python train.py --hidden_size=256 --norm="rmsnorm" --norm_eps=1e-06 --init="normal" --train_tokens=700600000
MLP neurons of a small language model. Each row is named by its layer, matrix (gate and up: input weights) and neuron, and shows model dimensions 0-255. Each number is 500 + 40 x the weight over its row's rms, rounded and kept within 0 to 999. Numbers have three digits each. A neuron's up and down rows have the sign that makes its largest values positive.
After each neuron's rows, "fires after" lists the tokens most often just before its 100 highest values on Wikipedia text that the model never trained on; "fires on" lists the tokens most often at its 100 highest values on Wikipedia text that the model never trained on.

L9.gate177:520484489442527531522589532445496513455535529532519469412474531540476538522453528516525521497477545465429537472547476453504501516499541559492472495519536468509554478519469476432441372499486529483476450496511421475532597526449494411499471485485453529533542516525422562450526570489561432479476437418442529599531567437477463481467447542474489516492507526507503435467509481430436536488516535520543454497445473524499497462518516471504527500538465481509486553506532529531423481503462481549551463522481521519529521457456446509499522529532549556472530505503607515483490496481523513489527484502571537448541480554587556489547491481560475488515492493444513527497564464507451478500502486404477534404443557465488495481533478529495512391522575430501492564492471506525470524583494520
L9.up177:519474507503492476538467473429449572458545446429542475474466517532490439518487455520550548420483575382524511497455460518491424548464532548551481506507455442476506433544475488565518512506490518509477429476478456536570496572505490504503466582518450526462517555529503467482508527579546427531495556484534471509517530473497465448467532465507581595489530530454486495477486469468519578506433478471531514521470495492487437460482498555517523544504431550461470474475502504501488449565574484461521544422530491447487534536452487521516493571469526582476528567552543503489493537596479572499487509594575523505491523553537512529535468472465479508489447532524551485567523465413463507492485501559468500520443537443455514474499492597492533440485490541524516501464455524455522445453480447
fires after: " ", " the", "|"
fires on: " ", "20", "\n", " west", " east", " other"

L2.gate99:534532525464467472449436489503420491509551475467388493557544531485426466463468476480485546502438531480428538524482473516405481522580533457467523550537511565483573532417519458491572506507504514511466491552520490483438503538503488520471483544460484430468487533504547484493478522542558487505495487482486486425453531468488496521498548494452516500580556488538465509577513573491476493504473505504504416471435572501527444467455503427534503538527500557540496462520548546445518399493396442459557487515535550417554501514525432429541433442482482410470523552548553509513505460475499494542530440465419512517565553593501483566542445542499551471514520584521538521529541501551461456494522513507488531522538506478458438512495496472497517539511479494512524534516487484492566531495514540
L2.up99:466583452515455468542500513513502487586517539447463533506482564475498483465427521526470499481528527390483485501521559517530542429503527528517511468557499515512560447504415548498567499515464513522446488634587517524446538445512470490530502446509462505543541486542487534498571508516476500412542563492496501462461524486469475453495510469476516468475525520496527472475518509444563539497536480547576466438502563474568457493498503501578460439493569550419484492473456454498477516539495490460515526488509477423486529491504468440413459478522487475475513579504559520525496424507472431494584514479536479508527410476492507486541447522477510476470573447534503554569520473505427528503484522468485437473476551521528507457527439489553619440518459512466565490529487481537504439438537534
fires after: " \"", "|", "\n", " (", " —\n"
fires on: "\"", "G", "Men", "m", "s", "l"

L2.gate87:455496509462453439478484554496447543509588464451524479545469602512485543506485596449496487533523503471437514500523537494464472557479532485486502539518493595487568594498474488519485493511492490524497525513523489501467481489462519500476465488494498435511448479443526533527557542538536488514495524541483436395523561559554528533542520550515552444502526543585504467484430468507505476511459518556528505480487544567508495466523482475383532499494519512548504411513570451545491482474475449499523458480506451421545467520504450461510472400501527492535563557553531545556475537443555502528521498497430507542489543551531437440489476437576536501503453503500602497555504506505528503463575571471494540492462482468492479522497507529486575428512507458556493512462576454484479567580570526
L2.up87:403438538448437501503432476480425534501501458460475501523437513474470521472481466474459533532559413590482540566459498480521558500483592445553499495482558527519550471419518510509491526511533460463512517573519436504507471510512540456487481460527483497532488451471534508474504506467483419505498529465462480451498500531497484484475419461577518436457623452542513505489484493455547548523496457588448473428504474554444448472455467501513509546545435468458528502432542472505561461496486583492496522548444533489504585465465510425479552539514463422492589525456537538513479515524464452464523507522544501437514565509494497504577464513539486527501455518489572500441552462508503517483481536492493499504480473442549471471489544538509484559418479515489409456437525457427510518495529530
fires after: " \"", ")\n", "\n", ".\n\n", " (", " '"
fires on: "T", "Z", "J", "Ad", "Em", "Y"

L2.gate530:570519645526544554474538487559522429454518474509489493494490530489458486464585535473501510500473472438439550473475493562475451564583534537450426490519416529452536450522461501461534539499433425515505561478442441499545472521559484509509467521471457514465574495446467513517501437500570481456487506499529441465520492446547531469505525550517512489489557505518478492506484460516537449482524515593481552497465477483578450516551503525472546469534433497491482526496465422505531497492517442522447535476473519490524487501534416560465478463521478442522506517497569484474470567534485473440525478467532457518538491528521403468525520544567449469593513482420534454486542465450487420516486493527503486523516458420544572498514499502503589539454512442510434535498444440553485536483479522
L2.up530:552481509455496412537452465501498473486522486545544472488498489430508508477499462454487489475471549518450460539563448568502514507453491493545497546554447574544516447484551430580457534503551515572438513475476435541505517419508514445493513560494477492521485473561457554481472481410517488493521465348486503534487576533517484538514529493526460500516508487450428485470459385520494516526553440521489504467511541544509462506477588505548486530579546464506494464469444502582534509500497490460483497492438504549514533540546533447489473470499503527518516531468433548566473484503473501557560489459536452462509552504568513539441444460525466466520472560477471438512483508523523500510573471581514493513502505459493607472441418509482483504525517510411548535445511579525548474479560476
fires after: " W", " |", "L", " L", " Ch", " K"
fires on: " ", " @", "in", "oc", "-", "é"

L2.gate2:485485477505513469482566470520496536543476453483460543543546548505533458478444517484482510476479468443496481468480420488539526513530452415459551571583493533478522454421486444536455550464440435525512546562557475551427551491499516477484479490477511470460514415422481540515508533523529455486477460486440500482519500445520436486510540570491534458481524509528513499576455496542533456483588458482491507460480548513508432472497497396473481527541547523463517472442484513525473491447440450446507485513491499459546502471473490464454504512494526497527566595507488582545477437461434602560519437474441554489557409585479483476506468426499526517498526544532514465599439450522522488597534505497479522502517486453532443511527484483498598509435460482533483508553455502505470479514546518
L2.up2:520555506500444454504523501524525528543494486528519496473508477519465500499446578449412552506557442515442540515482493552490481528492541505497525543583544533535453566425534477536506499517457480575523522479491499463522545513549524490467559505543522457488522478520427531503506561527472450524474513471505531493500449415529492491480497537462462479441461435481492495470477565552471531515548441536405478478626554517497485433515482434477518446555528473475462568449375543504444478493414563539476508522446475577553508489500501501571548552518549518483546529406465536560552513503474547462499485580512487524491467512438489479499505454451491470531545495541513517521486546504528591612474482474449589489544487523420520486523524551430508517522500495484492459555483478480498514484489415
fires after: ";", " |", ",", ".", " and"
fires on: " \"", " |\n", " they", " and", " that", " That"

L2.gate682:455519503566519541553597458479469418465484419472485448497525502478449539539580485511432469481402501558538534585417492538511527524518484535459442490432488504535560500489486473485442424458499543459482492538482530503474548428521513518526423519470508523474496493455512528492519523522512487461497557559487487477461512461490473560502512530477570415492470525501602463548446526554466513478562485498519533465479495493482481513480563481519475454533458514500478483524563526516464448525478565506508497546559430485571476460504462484528504513545472481515524514536537431548564467514507505508460506504419450512421574506554485469498502505551443561491447544482486502549467486634465567466603569543508503481455519470498509502458436460568569535559494480458501482513490452471463460565536504
L2.up682:418490515509509525552473465466500500499507462509560464488537535506484574486452447458555500414429501441507520547480497526539458543504488502466517533522480489494557451493526515477462394497510458464539521563499471483524535497491545491410466515451506476479488439494511552480528443535494445465471492504494559468521533494446588556478517554509409431469480542492531492561505455544544512515490514521492516453504574495533535462463455399630487556474588526461492485545512497473458437516461476532501557516522488445505495462515433437512421544461513503612455559500440484481428459441567490573532549500517484489531479517507516538540535511517432460562493504512468440531526495529470518519535572537462467494470561585505373503473495511497536463505549515526431516519490496496533483579505501
fires after: "1", "2", "0", "3", " |", "4"
fires on: "–", " |", ":", " "

L9.gate25:543500505555506533540494396470516484528496459578466510506408547477568582521491548511413514546422552539492520507481530537540495510492513422435443456551566515569489550498466522533520528486508498503500508492603485455499508547475408531510520483451512501495470612387422531502471472444533439561517473511487483550528489468476511463436479456444450478509491541467556452518491470459548495539488525496549432508496407463501492556589535481554514512474452501478502474538532533506491483501499469474466466465454451482630590498507487506480477472521523511502502505510480522491513460449484505467523425481459520444546542457525436373533539518508496496500501532501509524500491500565479498485500525407549521494522585470539471497483526534458522484462524495500516476442504437508434496527429473
L9.up25:544511439543530485488484414527455566477452456432407450561426497454459527496599497523429575519462505504484541473478544528525507566459498459442409510498477483461525468504558504525514480497515463494564541495489507524534508509477533466471541554504528449507480500520514515547430499507543464492490543542424492495535521529509532469471618501525549399490508488487545451459395493536452510464535587531571525471498508564443520536501546512564562529508549465551519504564467452469476424503524470578508499498545508509506455515565468506521496469526475442534568493523480482462482471401484505452499515525520478550574486545469476479454485473523544483496460519463517529512529485518570549529435504446501484487488511494518480555527470528484572475532461510468464448432521510605470560423434469
fires after: " |", "–", " on", " ", "|"
fires on: " ", "19", "18", "17"

L2.gate109:533473538530500557550522451491488481513480415432468464555527525456475495527576534491465486471416560517542505531480477487554474473520486491529430500489415547498476490525470473508525479524528491457460459479488471507546467463483488389483472545456489454540559470461446527539474432561455490408446465591499481519502397540520530534434517580503555474528434529516485466518512453504451533490605535530525519490537528535561548529502530515486449493558555462510424504563527437464470461468574494539486532526578476503555478447513526391489511546524521535475507487485499434418445468494469537456453537446476535482473532547502391470535526492486445502534477522529501488540557532528488498484563488499441544542447474495461566461488539471543492517580546440473498484531544477523495498497536443
L2.up109:484536537498522480456500447449470436474541459500473507474499459497563527502457515472514482486443498546467535516507447511513450523517458483507465508538500628459544414481523446546517512505501561545515529593541529458456507460502600532466469554459551447429574500506554502488465444483452473500447457492444487471470540476455552577518461509486473545501509498505448479453471451568424500539551523528492434579453570532512468506433561475495487408452514528483441420478503476530594473511435497508527592548536444407508449429490531426467422524450485514489448531462473422468468443530467494561485467482528477439461471541524430460517446525501532472497540528457460533536551564541516482539513491537504509467498474493535483471479567535511506506510493504526542495523529441520486510517527457
fires after: "0", "1", " |", " W", "2"
fires on: " |", ",", " ", "."

L9.gate124:496483462581480524503502499447511517485528484487492453453486467490531460531499523498501501488541512468459417513480553470507473480563545503511491450506469521402472474495503465524481550503514505552464436486482479469477518558471599449420455505472454466424561513492530522461519508526514464520451483477526553461544467490507507565520509562533583483407488525567527446467587495500496529503460498498447504450500509507487487437435589563531562543483583491549526463496481457534460490533403539445494573533478525489513544536451446458510521494533496530558467506536531474484479523472590515452522512471492493536555552551518459471542435538542431486583494493372475499508477488511453486456548495448527544459375460522504575473477512525460500553450541514572494570475469499584482516462478453
L9.up124:544389485533532542466503502512452470537556465431501568439543439536488445461498492475473469476466481481559514474539467565467481524451454549474471565524448541489530542476484551527568492522497497507540545430480521469541500471467504468524517540491479498476543546445505423531472541547486542524501486489542484475500614484477428492457520467482595500539448507476466575484505454473503562490542470435461482450517452558526570476524461505547458539478441521452485478491438491535424461565500576511481489471546613533520479493474522565449567479475534471476594435556544553461512532510496477522538461504525472548467480522535471588494517515526472475550488473544556446425536467507502596469446420506532491542499493454510472487490489437535509474533493480545558506539461517567538448540480456
fires after: "|", " ", " |", "–"
fires on: " ", "19", "–", "\n", ")\n"

L4.gate527:567525531513525454402487443525532546490508457591470487550500498482494527455524471480537543515457508541519500487493478471451506512552488545522545505563489471476417501468474541574508488502493470474436533489562428504530532541441559493469502485540496453393513520516507536565575478476456468554508480402476493508463516449501459516461480488569542505527492535532519510438483513521532421473506481539536543461475509523509451461532563464527518454517522537513468528531631466554515489478484559459494535561542501475547509569617503450507538526438559459486519495528527561514480571460495462494465513552545522554496452483557488432462425541509488452524540490493560522441521547526441487444528469550503482432530471456448495472525506461407565469427486469590500489539479529501486557443477462
L4.up527:349509465496531422486537559496415497598464508418449531526530487540520473479536514473542463533490484544469507516491560462478530456570545460481493541500491591457543498556520551456433440532539515461482496534535475527456507474502546484478443515498492513524509501504543479485483494526534482576483496451483429454428506551464460463494495489527519529538545479463492476465506513482454497553500582487455488518479506487456495573409465486467462430460451559533524504495551493555504558506541486525524511384488586485476515486472483466556505473489531403481494530513461487460532535468433543530512510509460558437495508504511539474586510456561514593444604514519492422466409490536494493564456494500511547483521529465531558523482403530484482437507489457462505497483521523568499497487526502
fires after: "\n", ")\n", "})\n"
fires on: "-", "\n"

L2.gate699:515488576445509471495485523515437480522535535490526491461522523518510575484450564497506490503505500432455534507446436437522483474522529536482548552456515513417534513498506501485499484494574408545495539528580524421497471537494466551498510539453435442500478589526531427483494478582412495509515430472485565509479421490571540561505542509474472592474491483513464527518489548467474515491498460434530533501555571498493432461496562398530515475514479537453518398625530513563563455496502516473456469521498567439528557551423478433444497509533450509469479480536477537524523513495458569531501497502434489454480504519545528471556484513486512465501480551509559453488469445434457458504511538546499503512570517453551504495396492535496482507474520499519497529421481475527491489458458499
L2.up699:514455588485512476514406524500502539525535504551542404513468554544484495494444449538510596443526455549499545519464512458441517473525533463483554517563459473486505492612516504545472490539565471454487539456504542480544477476455448452449453467565489489430494467443508508505538496522521500544568527499492533474450549532513519502547512563514479577453551536603459545482502461518478466493502483543528466581542534458515549514483499474511564459529509535417465512523479490533568517475568531499521493551468470475501445529562464546505543496471485564531603455563483535561550487598504452514520444550531470517462452591456457535475468499497499507513448537488568537451491536475484490448483465492470510465418443508508467470497573501497485482513514463597455474486445531558516479509452482
fires after: "\n", "-", ")\n", "})\n", " |\n"
fires on: "-", " •", "|"

L8.gate631:502497512526500504448535487503532541529456548530473507520476533544614537452472484485555562517478502486515461522537484515457589454512517538520527528553523444531513434505451561472516507468567536541529433555517542475444532518491488514528485502387553549502566497489487518511536509504445452500483497538499493494574472434509522434527480499511512536465562474423456514514545465551464480477491445515547411440417533480504525513514514476535493532406475543502467531507507509493504483485445440482492509466535524526561537541490505549455428532527511573482469394546462443572504475499530494486497497527553591500518501375504510444486537513447549434452478436487501469548564504537553426455533567566484560483462503462452421494479481524482485491429522497492509482557469398501570534491471474
L8.up631:441525510474559539493507492489528519484558559493546534541497581507528510565486505383511516576491523457536456534476470530514520525485506577590439476487523552552523502468496527530518466483530468465520439479530483488410546504503524512509479532473436523547475463458441476457493510359502473425507578519436462478618463444593443436536540502487428547497520552433479496497502508526517479497420483480417569497515533487488454518477540533547575555497509456493462518447454484528497549487477478548481547504460506498506486610507536553454481536552489489563430489518495520466529456525488540470562445479469536467472506493554518511569454525511429560497493479485468461592422526548498479504441523484519523511502532504448476479499454452493553493533486454512529513506459537536419504504506496
fires after: " ", "–", " ("
fires on: "20", " ("

L8.gate462:556532481431478562515554439469536529503497554520474463528516503499527531449512511438566550505428440515468442497515425491549442529492544537529486505485515476504636427482506477439501490439512446456535460475530454517524552516480486502511490527528543423545478534479509606519448538521499463496506603496503546491509502465514541491412480506480539484429438535444466403509422526456453475458572486458483561563515524530528543481512439514429514517509499501496523429524549530539544492534436503517534553470525504560544470489451472504552468450433493501538468450584518423564486573544540499514513506455414486547482494480499486422561481515552532506502458548483512531492491481510508515548479522479500601474516524478524541462543570547444507490479492437477483519427487539546518560480508508
L8.up462:487491460496512543497509464452442473502511449479496425514502580479483512505505515525464519482527540484432588526591522420449526531499432520501513472480529569454493496451510555532510455541541486509523428509531489427554528492482551491400480483512479461565513469530421548529493508481531579447491503513534483457451526537457500497524535597466511443480509491496442427438484522554501551484466459513567449532503497497508471522563499454549471461486520538505507553463496535547480573501545438424522482551476473502506510483576510537505552454577507547545457490418498558480473490549505532505458494539513500447494516446460531492506480505570482460481436434415435451586474529451481555565454620473507510517491490547510476419534471491512501531548499463549577454445462471502580461516508487
fires after: " ", "|", "–", " ("
fires on: "20", " ", "–", "19"

L8.gate3:479524521482451549491486526497517497462509533489546559583482511558566484449520503523513500504466471587412444465468517510502499534498512483497575500470593520410519441529512529525469535478534450466490551522539469508538485549431486473481440484500552413533496491488515521399492528511513436434531524483465457514503466442472544489486451632469489494482419420496464518521489480527544480429476554525473459472537481506566491503495495528529566577478486581507552486506480562542517479446473485464455453478590539524564479541500566556502465454489521500462505476516570503509498441455565542504473463434460503574522482474536578527499469529573433563537500522488526524473467489516515537493496516500547548484520486459454483482461518505417562408455526544500504517461495438447480561537436563
L8.up3:509465477436517595513517508541490492470505526445541493546496504492524483498466513449509515547520461544396527452547485456492507484500524534503532542482532505436455474448538501538537567541521495495490504508502408476531450584514557520439461493480489465480518558497498522378491479484515431510440434539472444492480442492469525511533511548422543521440464490483457492440474542502561468525456492501541471484518467403520454543474507463408480540455492557500484476518425534493471460526462446435532471567547504512486533526463540517446409418504538574525517562457504493485532433548452582464544443507490501568525454488513503516494465491503449520546484509470462481512507503460479501454514491602500495528497515462425414493530454436510516475504594523565535460478472429512511455545421578
fires after: " ", " |", "–", " –", " ("
fires on: "20", " January", " March", " July", " February"

L8.gate539:460466499512502539531469488496441479425513561429510480447493515424503520502467447469470543514467486512508478453550541410512526516525481418522449475498542505515583494533519538571539544505399508506492477543462526503528473538487462551433449515545492500531507522508398507392510520514448460487487476467414423534536485518468509458453535514452494489530532458426515437487456478486492612438486582512577515492461511419479516464516449494525455482512487461514516481506484493514591500477524444539560452456531493521556498565527528516469493498522535454586537532498530533454540511555464496528484487438491555519507477477594552421506484562471496406476504503525525456494554574535468539543531480508537523522520460487513527511542416515418544534487533511429484452450498512445530520543434472
L8.up539:491495520529506493520493481483480486552473397418492481452459506530454540502461445534482507501475534502488521567403469520443460468464456482501504449484515499438551503503467472530485511471550527531513489559525486436566508500510465494429582511522501476553491430582423546527529567483423461418431551501556488565492507466524494516506480576530534522578503466490600493540488444477503546400515535490484447492515425520496484482478534526517551514476494490524505571573462524442534542546513468502464440497567590484543449541476474515526530541530478517531586516511536461438537495534512575512479440533489488545487465541511525561503451494529517518527472551587545498486515440472499434537462564547524514474554509576494546477452445524443501473513522497494510511416564466471572447446533480
fires after: " ", "-", " |", "|"
fires on: "20", " ", " En"

L2.gate349:487510558494516448498550570413502539456521466491425522503457568519474509474502609503496544538552549475433487459538506547469515479540480490471533520529555534446527564528441521471494463442483497528482511434451450478488476509503503475425434509504549477512475603466562486544526551515493492532488484544492424533435501555543505432485527533432503500557556483538544497526501546477510482460480520512510518481409480544485430517497463538503519510584541506531509423499534514512493513494495409418504490516546443516533560527471448509481400419540464463456473488540548592509524457460468589510505484494388540532550562540460562482562544511525571496502506529551524546494518494505511499478538506413502578528463495516487494477535498525456553488521463499447548475493528527497476528592548547
L2.up349:524448476492466509506489491486546502419485550505517479547460502501534545493491488474533490451421518493470510503465561542463494493448538495469475459491588431494472529470478523409484524551554521489477552465531502443537505535554460565490485511515567570479486508473430493534476483559507561517571551454513520547521566492493574508500555521464382439508454504478567523482531523495494490511506536451469515517445471440492498483482540565486577465482521480441507538483506524604537555563575467495476447496545491475479516474526432550560490487488501539582487603472419532457509485519582449460447498502456516469493534554490582509472616453579427415524548486517472519472542513473556498455481524463480487485526511473485553515445565556521508501453528473516592529500527490552467458532496481
fires after: " "
fires on: "20", " of", "19", "18", "12"

L2.gate345:430437505474502495533568541530499501481545528460545397466489476465517437531521572442531475504449521533493464498535458455512436531583420526517517534456501414519527533512533527485454491479526515462492489570491498538495542485519594491472494541452492498545558507494430500508447484539474493452513485473544471485455474457524542482490527502494509518425501442524570521472464487451501522514481519547541547547503486542511558539507546508566528447545458466479570481573553427500475487559502554538526490513485495559517502502512494513424461462559544553497515437485480499496479516478528503476539457515505565519444535462603450376584405520492402562580487514570508530504524528550560429543450534470527527489458520531496530480447564469558519547507512448489501551446512500471409516474486478
L2.up345:487525543562489491579466546554535437521503563440534488514526521472480493549566590546541498457491482529503510510545507473520561505479534478498484517526524495495503506479523467513482582544511510435458599493490490462530481500562466561474508533496409483486568469507472491525509456575504549505449558524523480444430516489507543513478514508476530457475522442482530491532436489501447513535484478573481459468450569400555492485559555566450467503484467464481489518516469484443584535533431543505480553562551509477517510452482464431576501519546479476529473546504543492484492492487460435497485442545521429533473569457554414453473458440540511478504505513511485470541487561534524540489514585500398496484575453486526534492490450433533495473444579410599471476503496469492460558537489439
fires after: "1", "0", "2", "9"
fires on: "–", ".", "st", "-"

L2.gate521:536410533538505485459466566506477461476568440471466557499514522497499471453492534391478525470485476513441536526456534529514520559524540474515490509529454537532495554434513477562526508485507491506457500472581503547462485471493571548421427541587474547517500545491511488573533455545404430506530459515486496407541569521492490481463502512511542479435560517503526488504490563480481492494471505502471546536412496511535491523443483524523550505478497511611458467524537499505522461518510484441478469467479485461548486570467495504413482492536480455465496491535490508555567461440514470582433430474465451445510537566449482451454462531538551477527510432585568496581517479548476450491563512444521473485483494540542540510452453441492521495464430498512445493501521569457501518436512575
L2.up521:493485447429483517425449441472444563450482539536505498501463475512443523483469430495511423449505490537437501478591493544517440396551534462538457470524532550401509511444577532486493509502475561473511493532528554503481454552498534509531486530441475450505501545442479449503484555517553490508513549523531457576477510536512524542476569497533445454558553444576454526522484508494474527511547501500490477506546550494532543515500575450489488450495519589490588449517517506560572417451490537486526511500524502537475529442438487498582468485486445492491505539502494448498493496477557522504584537476456477511526535450508477501565535443467459459545491547533509506398487470545489518436530513506509507470510443426503483582522498520481512431579540489480445427415534447497503551540479506
fires after: "\n", " (", " \"", ")\n", "})\n", ";\n"
fires on: "-", "the", "his"

L8.gate510:539469442477461496505524580453510550519509487514463455490553539505471557497448536463496410505431635581525500465464474441517483551495511504485497544492466525428493475467442444494538488545535418526510490438558523530493515555580522498512486483380406597433577572456499505459484503503511514517547479483444494472526552520480476499485482474457475536511449524504594500421502442478475529461558503452501494502496473461481489543522501501423498430480505500468533502529489481508490507441494481498576452505442538597532493526500474478461509408524465524444512513534523512475532460453484519504439413517496448551435468611592549432486538523538536468516518505463527564518487493519465486527485463474502499480454469470546539534543514512439505463509474528514543531511513521550464426496477532
L8.up510:562597414555523564454462524493538408498536527547526463462495521422521487500498498483472552491492465389432514511452499439461423494462506493503417540525454557539466563548515537545544428465531550495478488522474536519412488453545484425443521507523507469503481532540531439518544522584534485485507519519447475490543489552443508525482541496481624540490443527470480505466521560454438538521513418503558504495487563498439513525463543457505505516452505484440521576500494508497487553509554531541499541524487519440514473457532490555564523488433535474519454489446506498452597506487496479476509489555512504532445529523484469528485460487534458509505545445556517532469535531467470466484489554464562494496486499496427550538494409554520516582483509542571435482526573516472448472511483482
fires after: " |", "field", " the", " The", " "
fires on: " ", "\n", " following"

L9.gate196:552486505496461553450504508500506477425503443470525546508464562526561532521492508479546576609490494504461517467470476545528380475449459570531510540529498510525441495471519523529462459517515498480402492483605506468488484521560481526499513463483546495460495517506498404474568501495495432519454519583473483507490453538482474460519544549526501530498471387577538457502526539497489431482514479398560463568525440478481467540473520543497591525487524556539484488578494508475446373464485507536472501521458522484546552538511402530515502466536419504501452497526556421467482492469511488491464514491458513512494430518486521418434473473533530540486515491499493539527567459477470483490486519463519517475495480495526555500407515498472565526454526478470496482508500502524533569398554500
L9.up196:547451494556488450582508553520473524562532494539511495500575524534486496453461537446500548492437471474387511500525557497419543519451532440479537518529518446499533569520537448506443424488498559436488486485512573569434551475486549372497559502446481493537512503486472511483488526463589468480440565491479466505445501571436525510470448472501510537538538502500505549488513477512535492444479474545543520508460505544588539491540532526516469463461510513545461460453575541556459526512479507483500486476493563616495532578541531520522524488479496458590559505573475538497473488472543479529469475512476394513499515543547523484448518503445505528471497493540495520508533500561530460471450552394488484439512530427475490427500518545550475474503535482550504465472549498483561478478501543
fires after: " ", "===", " ("
fires on: "20"

L2.gate164:431467518453472450498445473507444540480466503552466581526484519440492507519484487508465605637508577485515569445510535548489457566533518472471588501514524578488483531481501422517566527446486495502450532495471376469500574474454455544511519513536510469521532490467547529442497500500473487495557537471485469483476464457476515399496494558479433528534477536514477474488451550494474439522498438449491575529414454496484470480540482472509560527567517521501490441489580575565505425478437528499541553512535510474530404549511436464527457434503475480485472470529478531483520442491478514595500470499468523517471521552484483528527480542519517427540501520464527497461453476502540473506525515545529503456512566525571494540495505556445558491506535459488566527476515475484554493538568514
L2.up164:521467538465489493524453501518499522492405508525548455497480487494550497474495591615538475448584461501489530482488501431559453469438521510513531511471534520535445574521523455556515577504470491435474475415452522412567490489488524512529614522522557526459464539484486477544576533503431526499516562474515485516486490542498544479495551502470497543523499412551529489506550542497519480504498470478525513539480520513493429488455513520521510489535529488473490505574539505479452507518532503512511552465503489565510455508514411485461468540471526559497479447561422553556549476490570498513497561530519511473469476457564496549494547441494506469569516479419539487487584539491565449441515481524523479497443441559518503580521599511519543564458430508521596536495412500521503472514451458
fires after: " the", "|", "-", "\n", "As", "=="
fires on: "-", " Year", " since", " time", " of", " Website"

L9.gate613:507477487490545497522560482495529470564530449492523507524487541572496486549441466441530440520404507563442491492526485506511443592546465454440473506572496494507571495522491508513493502502427455563544494468593502533506517545558486555438567590443512458487575482483477489401453511589503483506434535528464482509579515473568553511487460568467430523469533496514556447500525486480487448532544538418479476546435501477494509512501495496510525420519503544461559474527522397523486492470452464468456476521484551515522563543517460527529441540529465541474530495485534542513424493442520522513479504474479545497526475518461496421530544450573438513534456545546465586516454506520506492532510527437492542489572524552475488491525495579445485465527465495436487494552475438475522553515466552
L9.up613:467491503480454508483447542496497535510466473417492542512492530580524451478473524512521471518541474557522464478480508549551486495485439533440424521501535482504541501515514544432437485484484498520580478487432523483559460480586550507530481536557574566452549510529502500494459525532509612488521542565452520421502488439506543488517453534499459480444524476453500512438505516448501519497489499515494478544564484530552511559464493559431579455549460509472568580478482496498535514499564499494484470499487416487532460517527455553443471519549435483500577570548484500491481420467494565533517418478470437499485508526425454484490569444460521543511508501511513532506450471429464448452480544516530473533574529478483545471403538458506490424578472513465504479475475553450513429420433472
fires after: " |", "|", "-"
fires on: " \"", " '", ")"

L7.gate531:533501509523438577496449447551473435496476473535456494565469564521548495505475428499509542484453452512417543533420510537481485561526499534560460505485491457514478422499523466489549548533473445462566529524556454461398485491528529475546481492477523489495558521489535500442474541543500443411543554562416485434545475474516475452501504530498478511455479503458500497503472477574516470483486534450511521492530525475551459502519539523457532558461481523501454463561553498510481435544425502499415488543460533478576525533572452534546364489549461535495503517504504422490489414509552530545486575434472548463488510525538486512549450454555496518590450441491521557488474470485480456489462497510511488517467456460436510518477480452463519509441505577469473456412507453536514532527485483
L7.up531:513578496503509508551489549500536524483527511479495476520488539554532471541485530534495531478529460525489465511535563513482514576551571528583503504556554445491513494490440498537446439505512497459484471505498518485484523472467618476523546463447506465589569486562514476495474517435519501486483525523452454539438518469500430461545551561463527566562497593423447539501473544526521504508465471590483493568480588429467501488501477525521516517408487554509492501518517542498493482479465499456490563554497506515445527557491546528561447526577611528494449519549515488487494477467514469603466497460525546471479493450432485430514547468461492494457555444469504449568525442502550495476452567476481454521496496443453523523547425500514487507480539514515592506470415425547516453498488456
fires after: " ", "–", " ("
fires on: "20"